MLP neurons of a small language model. Each row is named by its layer, matrix (down: output weights) and neuron, and shows model dimensions 186-313. Each number is 128 + 24 x the weight over its row's rms, rounded and kept within 0 to 255.
A block is one neuron, or neurons of one layer that tend to fire together. After each block is what it responds to, as a language model described it from the Wikipedia text at the highest values.

L5.down1100 [134 132 133 146 127 136  73 124 106 144 161 130  95 117 144 139 119 150 152 128 155 115 156 152 101 107  67 127 133 128 125 151 134  93 109  89 117  97 126 193 141 106 120 134 134 138 123 128 106 143  91 180 118 102 127 132 125 132 135 113 119 142 120 128  95 148 165 132 144 139 112 136 114 110 142 113 172 139 133 144  97 140 139 186 117 132 123 119 140 125 132 127 137 160 121  95 104 133 116 140 141 103  83 141 110  99 156 135 167 133 114 116 151 134 134 144 134 134 148  91 123 143  98  89 166 154 108 139]
L5.down1845 [164 146 155 173 120 118 109 162 121 130 122 123 112 121 127 138 130 157 141 113 137 163 137 132 107  99  98 115 142 107 124 136 127  97 130 126  99 141  99 161 160 124 141  74 133 113 118 149 123 125 110 122 107 136 154 133 130 100 153 145 110  84 109 137 144 130 146 116 157 149 121 156 113 128 115 150 173 130 143 169 145 144  92 136 151 119 129 145 161 138 135 114 129 137 118 147 157 109  94 116 167 119 138 144 114 116 144 135 145 102 138 162 131 152 155 118 112 111 138 107 132 128 175 138 108 130 120 163]
Date comma before year

L2.down139 [124 119 104 105 189 122 117  98 121 139 165 134 129 163 115 140 118 162 124 163 133  98 147 137 114 115 140 108  99 117 161  57 131 144 141 103 152 117 146 127 121 152 144 110 131 128  89 102 118 145 157 167 118 111 123 151 137 155 152 140 130 101 133 134 160  80 129 103 160 121 138 136 114 100  71 154 136 114 163 135 153 127  89 109 167 129 128 176 129 147 141 119 125 125 114 152 104 131 141 154  99 141  90 120 126  99 154  97 163 105 139 102 138 160 122 100 111 116 124 128 145 127 115 127 126 130 118 100]
L2.down339 [ 86 175 108 154 137 103 132 164 185 103 100 129 128 176 190 143 128 119 145 137  86 122 127 131 133  95  88 126 116 130  94  98 137 109 126  89 123 152 111 143 118 145 130  70  96  99 125 147 140  93 129 132  90 115 131 109  84 160 152 178 104 147 198 123 148 113 125 133 139 114 146 163 132 112 141 122 136 154 115 128  93 122 146  80 122 115 148  89 143 134 138 132 168 115  79 138 123 131 145 144 116 138 144 121 139 135 117 133  92  76 132 149 123 127 115 124 138 112 111 107 159 136 154  79 120 121 137 132]
L2.down1009 [113 141 110 164 130  79  83 124 169 125 115 119 134 122 120 116 127 136 114 131 102  96 132 141 137 155 147 124 106 101 110 180 147  90 135  73  88 125 114 136 111 111 118 115 131 139 114 109 154 139 144 114 102 131 118 125  96  98 148 115 142 120 158 144 154 133 133 117 141 115 124 133  86 132 116 147 133 135 147 163  92 148 128 170  92 121  91 174 144 108 128 133 136 102 147 132 122 102 166 102 130 120  91 104 114 169 187 116  67  92 115 153 128 130 142 138 146 102 115 115 122 120 145 158  61 135 119 130]
L2.down1160 [110 129 124  99 135 117 133 109 162 109 128 109 142 157 126 173 120  97 149 151 105 149 157  79 122  83 105 189 111 117 103 138 124 155 144 119  83  92 105 147 154  95 100 109 134 147 116 131 140 115 124 104 136 124 151 125 172 150 109 157 148 142 155 121 107 122 118 127 100 104 161 142 107 104 100 111 138 120 143 140 130 147 136 122 121 119  94 106 148 117 160 147 150 137  90 138 122 112  91 167 127 173 131 121 151 153 113 107 166 110 108 123 108 172 100  99 145 136 114 128 126 148  95  90 152 171 140 125]
L2.down1323 [148 193 114 120 165 141 145 132 149 122 107 130 154 151 149 171 115 144 127 145 113 120 166 123 121  95  92 151 135 125 139 119 112 129 136  88 142 120 119  95  98 143 146  90 156 103 140 135 112 116 139 137  99  91 117 113 138 145 116 162 112 133 159 131 149  96 111 125 169  91 131 134 117  86 112 127 134 166 140 131 127 109 152 164 148 132 102 111 129 127 134 120 149 128  99 155  90 121 117 158 117 194  97  98 133 135  87 124 146  94 135 126 145 108 104 131 169  87 143 119 181 137 179 112 153 162 111 113]
L2.down1382 [ 98 131  88 118 162 129 108 109 168 153 138 142 107 145 147 163 121 120 151 142  85 127 136 100 117  95 109 162 102 152 125  78 117 167 155 102 111 122  94 153 131 128  93  77 108  90  87 106 144  99 154 120 125  86 120 136 157 173 111 147 100 175 170 104 132  95 108 127 136  85 113 111 106  89 110  98 132 150 121 154 125 117 160 104 127 118 105 117 161 190 138 142 135 130  65 115 100 116 151 188 116 133 144 126 126 119 116 145 194  93 140 135 131 108  98 108 161 104 148 123 132 130 112  86 153 171 149 122]
L2.down1759 [137 132 119 156 144 114 137 129 142 102 117 112 105 160 116 149 107 137 156 142  80  74 150  97 117 106 134 142  54 122 136 110 113 117 125  97 106 153 110 150 131 105 111 112 145  87 125 106 132 135 117 136 142 122 130 160 145 124 117 141 113 118 164 116 139 108 123 112 133 136 111 110 138 102 133 115 128 170 130 137 137 115 133  79 149  95 106 136 136 158 160 128 161 115 120 178 105 114 153 134 110 128 152  92 129  99 143 128 104  78 153 137 114 135 114 113 144 112 144 113 150 174 116 123  81 151 135 112]
L2.down1770 [113 137 145 140 150 124 131 113 130 129 140 152  92 164 154 158 117 130 136 134 131  97 108 164 131 135 117 139 100 122 154 141 127 119 118 146 141  86 106 128 120 113 132 111 131 101 117 132 113 132 115 121 134 105 149 131 176 162  77  94 127 133 145 143 121 157  69  86 167 151 129 111 134 115 105 125 109 150 142 149 121 145 127 133 144 127 132 103 159 176 180  99 130 137 117 136 120 137 122 124 140 166 112 119 151  99 137 111 125 113 175 138 119 155 145 135 174  93 166 134 150 158  84 108 146 131 114 134]
Object pronoun "him"

L4.down347 [132 145 132 122 167 139 140 101 104 105 162 106 126 115  46 127 142 117 127  94 133 104 140 124 161 110  97  85 124 155  74 153 105  99 111 180 124 121 123 134 126 127 139 135 116 110 116 141 150 113 127  91 125 140  63 124 128 136 129 136 100 139 163 131 131 132 122 113 106 117 128 131 155 113 142 165  58 139 103 130 119  94 140 160 105  87 128 149 109  89 152 147 109 119 173 136 127 163 133 158 135 134 106 116 133 137 123 143 131 137 114 125  99 122 147 122  77 162 115 122 112 145  73 107 150 102 164 160]
L4.down606 [122 154 142  97 103 107 112 113 162 115 125  99 102 173 132 161 140 128  79 120 136 155 136 114 162  82 118 102 108 134 105 175 101 128 123 122 136 126 150 150 113 117 134 167 118 144 104 134 156 113 177 133  94 115  86 133 145 158 110 141  87 139 161 118 132 117 129 115 122 133 111 135 124 143 122 162 126 119 104 135 107  83 146 165  99 139 125 173 119 132 154 130 132 134 118 145 124 158 135 131 149  93 117 111 115 114  90 121 148 117 114  98  33  70 132 167  93 154 154  95 123 126 126 122 179 124 148 106]
L4.down1055 [142 124 120 141 137 116 155 163 156 158 105  78 107 133 157 128 134 115 105 119 187 130 161 170 145  75  92 126 142 154 111 168  97 110 131 138 144  92 128 100 122 158 190 153 136 140 122 109 148  86 137 127 127 121 138 131 145 167 131 119  82 135 190 136 157 119 117 157  98 117  94 108 159  76 106  85 134 153 128 163 130 131 153 150 104 129 119 161 162 133 200 120 147 144 115 163 109 155 155 121 145 131 150  83 110 135  86 138 116 103 151 103 131  92  68 110 128  72 133 129 168 169 157 126 122 132 143 177]
L4.down1299 [125 130 187 144 122 168  98 120 102 124 111 144 141 112 108 166 134 136 120 151 132 144 126 110 145 119 122 137  87 101 132 149  87 120 112 119 118 149 137 140 108 117 125 156 117 128 129 125 150 154 142 115 101 123 144 140 148 109 136  75 103 139 129 144  61 124 150 147 128 151 150 139 114 125 100 109 144 128 123 132 125  62 107 136 117 155  69 120  96 133 136 165 144 165 137  85 121 126 106 151 132 124  84 118 106 139  87 134 130 128 123  97  95 118 140 128 156 154 178 117 131 149 104 107 125 151 128  96]
Object pronoun after verb

L4.down53 [125 156 143 158 112 131 118 119 166 111  84 149 151  95 148 142 154 161 113 107 159 123 135 107 153 120 119 110 131 146 157 118 153 115 133 125 156 141 122 131 118 151 144 152 112 129 134 115 112 158 137 146 116 139 133 133  89 152 153 121 121 193 114 112 146  81 137  85 126 132 140 149 168 128 126  76 139 139 107 141 148 120 167 124 141 104 133 138 148 155 177 112 155 129 122 124 120 133 133 110 132 162 130 107 132 167 133 148 145 142 150 139 138 126 149 101 134 150 113 191  89 104 213 141 122 124 129 119]
L4.down171 [113 155 163 148 113 129 124 124 148 147 139 134 175 148 129 121 183 134 110 105 145 136 122 192 128 114  77 166 112 130 155 121 111 143 130 147 121 104 110  94 111 152  88 143 114 133  82 166 130 119  75 133 142 139 142 143 103 130 123 146 156 119 134  87  89  99 125 104 117  86 131 157 132  90 119 115 123 133 116 106 140 132 133 167 142 140 130  96 152 186 172 103 160 138  96  74 146 157 131 144 160 106  55 103 129  99 140 140 109 142 139 133 139 194 124 148 119 128 166 136 136 135 131 141 192 145  88 111]
L4.down557 [ 82 107 158 178  81 172 118 111 133  92 124 174 140  97 176 159 169 142 105 149 198 133 106 110 148 135 112 150 140 162 106 113 166 126 119 127 161 156 109 182 113 136 105 151 123 139 141 115 121 138 152 144 134 171 139 120 114 142 153 155 156 152 147 103 111  99 154 150 131 118 124 138 101 172 114 113 127 151 145 141 162 133  89 142 111 161 103 120 131 183 144 156 116 153 141  97 156 126 124 107 133 151 106  86 157 140 130 144 151 118 109 130 127 139 143 119 124 135 130 144 120 119 128 118 156 117 138 111]
L4.down662 [ 86 106 165 143 116 133  99 115 163  97 119 137 143 125 156 149 168 124 115 130 140 152 109 144 153  88 129 134 128 104 160 125 159 132 112 129 136 125 121 120 135 152 157 154 119 150 127 106 152 135 117 127  84 111 104 144  67 106 187 131 148 116 120 138  83  96 178  91 157 135 141 148  99 107  97 116 121 132 144 131 133 147 104  95 129 107 136 121 158 168 129 140 173 159 129 116 133 140 104 161 148 139 120 171 146 173 123 125 116 136 121 149 115 174 125 138 147 155 117 139 125 117 124 127 148 116 114 140]
Date comma before year

L2.down194 [128 104 136 115 121 126 112 147 116 149 162 143 101 119 123 126 140 120 147 142  89 106 132 141 129 110 147  61 103 122 131  97 125 140  95  68 130 101 102 151 130 132  97 132 127 107 151 157  92 133 103 147 142 126 140 141 111  83 108 160 117 133 142  88 119 139 125 107 108 135 153 166 114 123 132 113 168 143 127 136 150 148 167 136 125 127  92 138 158 148 134 135 189 127 158 141 115 113 122 114 144 151 123 161 112 143 130 115 103 105 125 123  87 143 120 110 102 106  85 174 101  90  28 165 152 150 131 165]
L2.down239 [ 99 118 100 157 132 122  71 141 132 129 132 124 128 121 143 186 150 120 117  93 130 147 144 158  96 132 107 119 129 129 123 124 111 165 118 123 108  96 129 136 104 140  97 108 145 171 151 130 131 126  62 149 113  81 123 128 149 107 120 158 124 116 149 135 128 139 104 108 102 139  99 107 126 122 110 113 149 116 127 147 146  85 130 121 157 164 135 129 108  50 119 146 141 126 145 149  82 116 135 143 138 140 142 174 171 114 107 120 129 144 109 155 145 162 147 150 151 132 121 137  91 125  93  91 102 152 108 158]
L2.down345 [110 130 119  80 137 129 135 133 176 163 145 179 124 175 107 131 127 157 103 134 104 126 127 117 141 150 128  80 159  82 178 126 117 129 170 141 112 113 127 114 117  87 132 143 127 162 169 140 135  90 117 126 129 107 142 118 128 135 117 104 124 117  83 148 162 128 127 126  69 141 129 139 129 166 101 107 111 127 194 131 131 113 117 156 119 115 173 111 123 121  92 106 157 159 133 106  98 116 129 132 150 170 138 135  93 112 128 216  93 106 123 130 145 134 134 112 165 141 169 102 129 139  22 127 101 160 133 139]
L2.down908 [155 135  90 145 129 139 116 190 111 122 105 103  85 135 128 119 101  86 171 109 128 127 160 138 105 105  95 119 127 139 125 138 120 148 125  42 111 117 105 137  90 134  82 141 146 172 169 122 139 116 113 152 127 118 110 132 116 113 177 121 132 123 170  90 105 149  95  88 130 119 130  75 150 126 124 134 131 135 146 119  88 142 105 135 137 146 141 133 145 102 102 131 178 131 154  88  81 116 108 123 140  75 128 111 136 103 153 131 108 163 160 119 123  97 141 104 122 108 107 133  96 136 103 116 117 126 159 106]
L2.down1107 [147 137  88 114 130 174 130  87 129 114 136 147 106 130 117  78 125 140 103 134 152 109 109 112 128  94  77  88 114 145 136 156  95  98 159 103 131 124 112 123 133 135 164  97 117 142 145  89 160 127  90 152 114 115 124 156 134 180 145 195 153 127 100 147 117 151 163 117 101 151 163  99 163 136 111 127 163 111 172  90  90  84 104 140 137 104 111 118 171 151 117  98 104  89 120 140 145 142 119 109 136 136 101 128  87 141 126 162 123 137 171 128 107 136 167 172 172 137 122  87 151  84 111 174 152 111  99 128]
L2.down1500 [122 114 111  96 121 147 141 109 117 115 142 154 111 145  70 107  91 142  74 138 133 108 130 143 133 140 139 103 141 126 147 126 135 145 149 127 127 168 119  79 146 119 113 145 142 127 139 117 135 119 132  97 112 111 132 111 107 116 114 138 121 139 153 158 100 169 179 182 121 138 167 171 161 115 107 141 117 180 158 134 142  96 148 133 141 128 128  98 128 181  62 102 126 137 166 136 157 121 158 127 129 124 139 125 138 144 124 165 145 113  91 142 140  41 117 109 118  90 176  79 125 128  94 162 139  98 137 135]
L2.down1611 [127 133 132 148 144 125 109 124 123 123 164 123 118 178 133 113 154 158 136 151 122 151 119 143 128 105 111 111 156 163 122  84 114  97 126  81 117 133 145 167  87 143 120 131 148 141 130 158 109 128 142 126 129 111  78 128 145 106 127 128 107 123 172 138  98 136  85 120 137 127 149 102 146 126 149 133 118 137 141  74 101 108 110 138 152 159 148  78 146 102 144 183 110 135 128  95  94  76 125 117 121 133 107 127 137 130 113  77 116 155 139 105 135 176 151 138  81 100 123 154  97 130  64 157 121 153 126 106]
L2.down1968 [115 146 157 101 152 182  85 117 164 135 119 168 123 128 112 126  96  90 106 128 130 123 112 125 111 144 144 150 107 107 114 155 124 128 117 151 128 129  99 153 134 126 150 136 112 152 196 169 165 120 175 124 161  68  97 123 114 132 105 128 117 127 113 140 134 127 113  85 125 131 144 168 109 157 172 162 104 125 130 121 174 104 131 121 165 115 160 118 147 165 113 114 160 126 162 135  71 127 165 117 138 134 117 158 118  98 103 140 115 151  91 132 128  99 137 124 152 121 110 134  91 101  98 123 165 145 117 123]
Noun-completing word suffixes

L5.down662 [114 144 157 136 134 153 129 159 124 169 140 100 152 140 121 134 125 177 130 126 148 132 133  89 169 118 127 155 163 122 101 134 119 136 159 125 144 123 114  98 135 117 184 170 117 130 148 124 160 147 159 118 127 133 139 131 178 116 135 133 110 127 108 121 101 149 128 103 152 170 195  98 145 142  92  93 162  98 150 103  98 144 124 106  85 128 157  93 135 107 132 139 142 143 172 127 117 151 162 134 127 135 130 167 127 134 130 140 170 150  88 115 105 136 100 150 162 112 109 130 137 127  52 113 156 131 148 105]
L5.down1314 [136 174 137 153 130 150 101 145 127 134  99 140 150 114 128 143 138 171 122 122 156 151 164 104 142 103  69 169 121 142 123 150 110 143 145 131 119  95 136 144 155 139 119 127 120 105  92 106 115 144 129 156 118 150  91 117 146 123 102 117  94  89 162 143  65 135 117  98 167 153 127 128  97 141  81  79 141 143 179 131 105 134 104 154 115 143 180  98 139 130 137 134 121 170 133 134  94 140 122 152 115 106 122 150 134  96 136 162 153  61 144 140 143 186 111 163 134  85  89  90 179 124 139 134 132 131 114  67]
Names and table cells

L4.down1402 [131 174  84 131 118 101  83 112  99 166 139 142 162 137 113  77 123 134 121  99 118 120 176 158 162 169 114 166 103 151 132 152 123 109 124 126 145 170  98 141 103 157 140 127 138 130 139 142 141 115 125 164 141 170 138 129 142 135 125 101 129 100 112 101 130 137 130 139 128 116 113 138 105  76 185 112 141  84 176 120 104 121 113 150 134 110 138 103 141 130 111 150 107 127 184 107  84 101 127 149 119 101 142 121 110  91 121 157 104 119  96 112  95 127 158 132 138 130 109 102 171 127 148  89 107 132 106 125]
L4.down1466 [117 116 140 121 133 130 141 132 137 110 135 135 148 112 140 125 137 115 138 130 135 128 139 119 102  96 130 139 133  99 122 127 137 138 113 119 132 109 128 132 137 124 125 118 121 128 152 122 121 124  64 133 120 124 126 146 141 122 125 124 136 135 122 132 118 128 127 115 140 132 127 122 130 133 133 122 130 124 158 127 122 132 146 136 112 114 123 122 115 123 110 135 133 125 118 124 130 144 142 115 119 146 123 143 119 123 132 135 100 127 120 154 108 139 133 123 129 126 125 137 126 137  57 122 116 143 157 133]
L4.down1561 [ 84 125 116 121 136 137 125 136 157  91 119 139 150 134 102 162 108 114 137 166 137 116 142 122  76 138 129 144 135  93 155 116  89 119 121  88 150 101  91 118 175 149  96 111 117 126 162 168 125  92 117 181 157 136 145 172 118 128 122 107  99 143 121 106 130 146 120 101 151 133 131 113 117 139  95 108  99 144 127 135 111 140 136 160 107  47 125 152 123  95 114 111 141 111 107 125 157 153 132 131  89 143 149 144 151 114  56 121 123 143 150 118 109 113 131 126 125 142 141 166 131 140  48 148 108 132 149 183]
L4.down1807 [118 138 146  98 105 123 137 157  97 211 154 111 150 148  94 113 128 140  96 147 125 117 154 137 121 108 161 140 131 118 185 123 114 142 141 128 143 101 104  97 164 126 136  85 119 153 113 108 123 140  52 140 105 109  97 136 133 109 115 107 157 151 127 114  98 107 132 135 118 145 147  89 162 132 138 131 114 129 139 130  96 134 131 133 113 110 148 137 142  85 135 111 138 145 105 124 102 159 176  50 124 152 162 126 127  98 148 150 166 125 126 144 169 138 136 160 121 138 116 105 165 122  79 117 150 120 155 116]
Plural nouns and paragraph breaks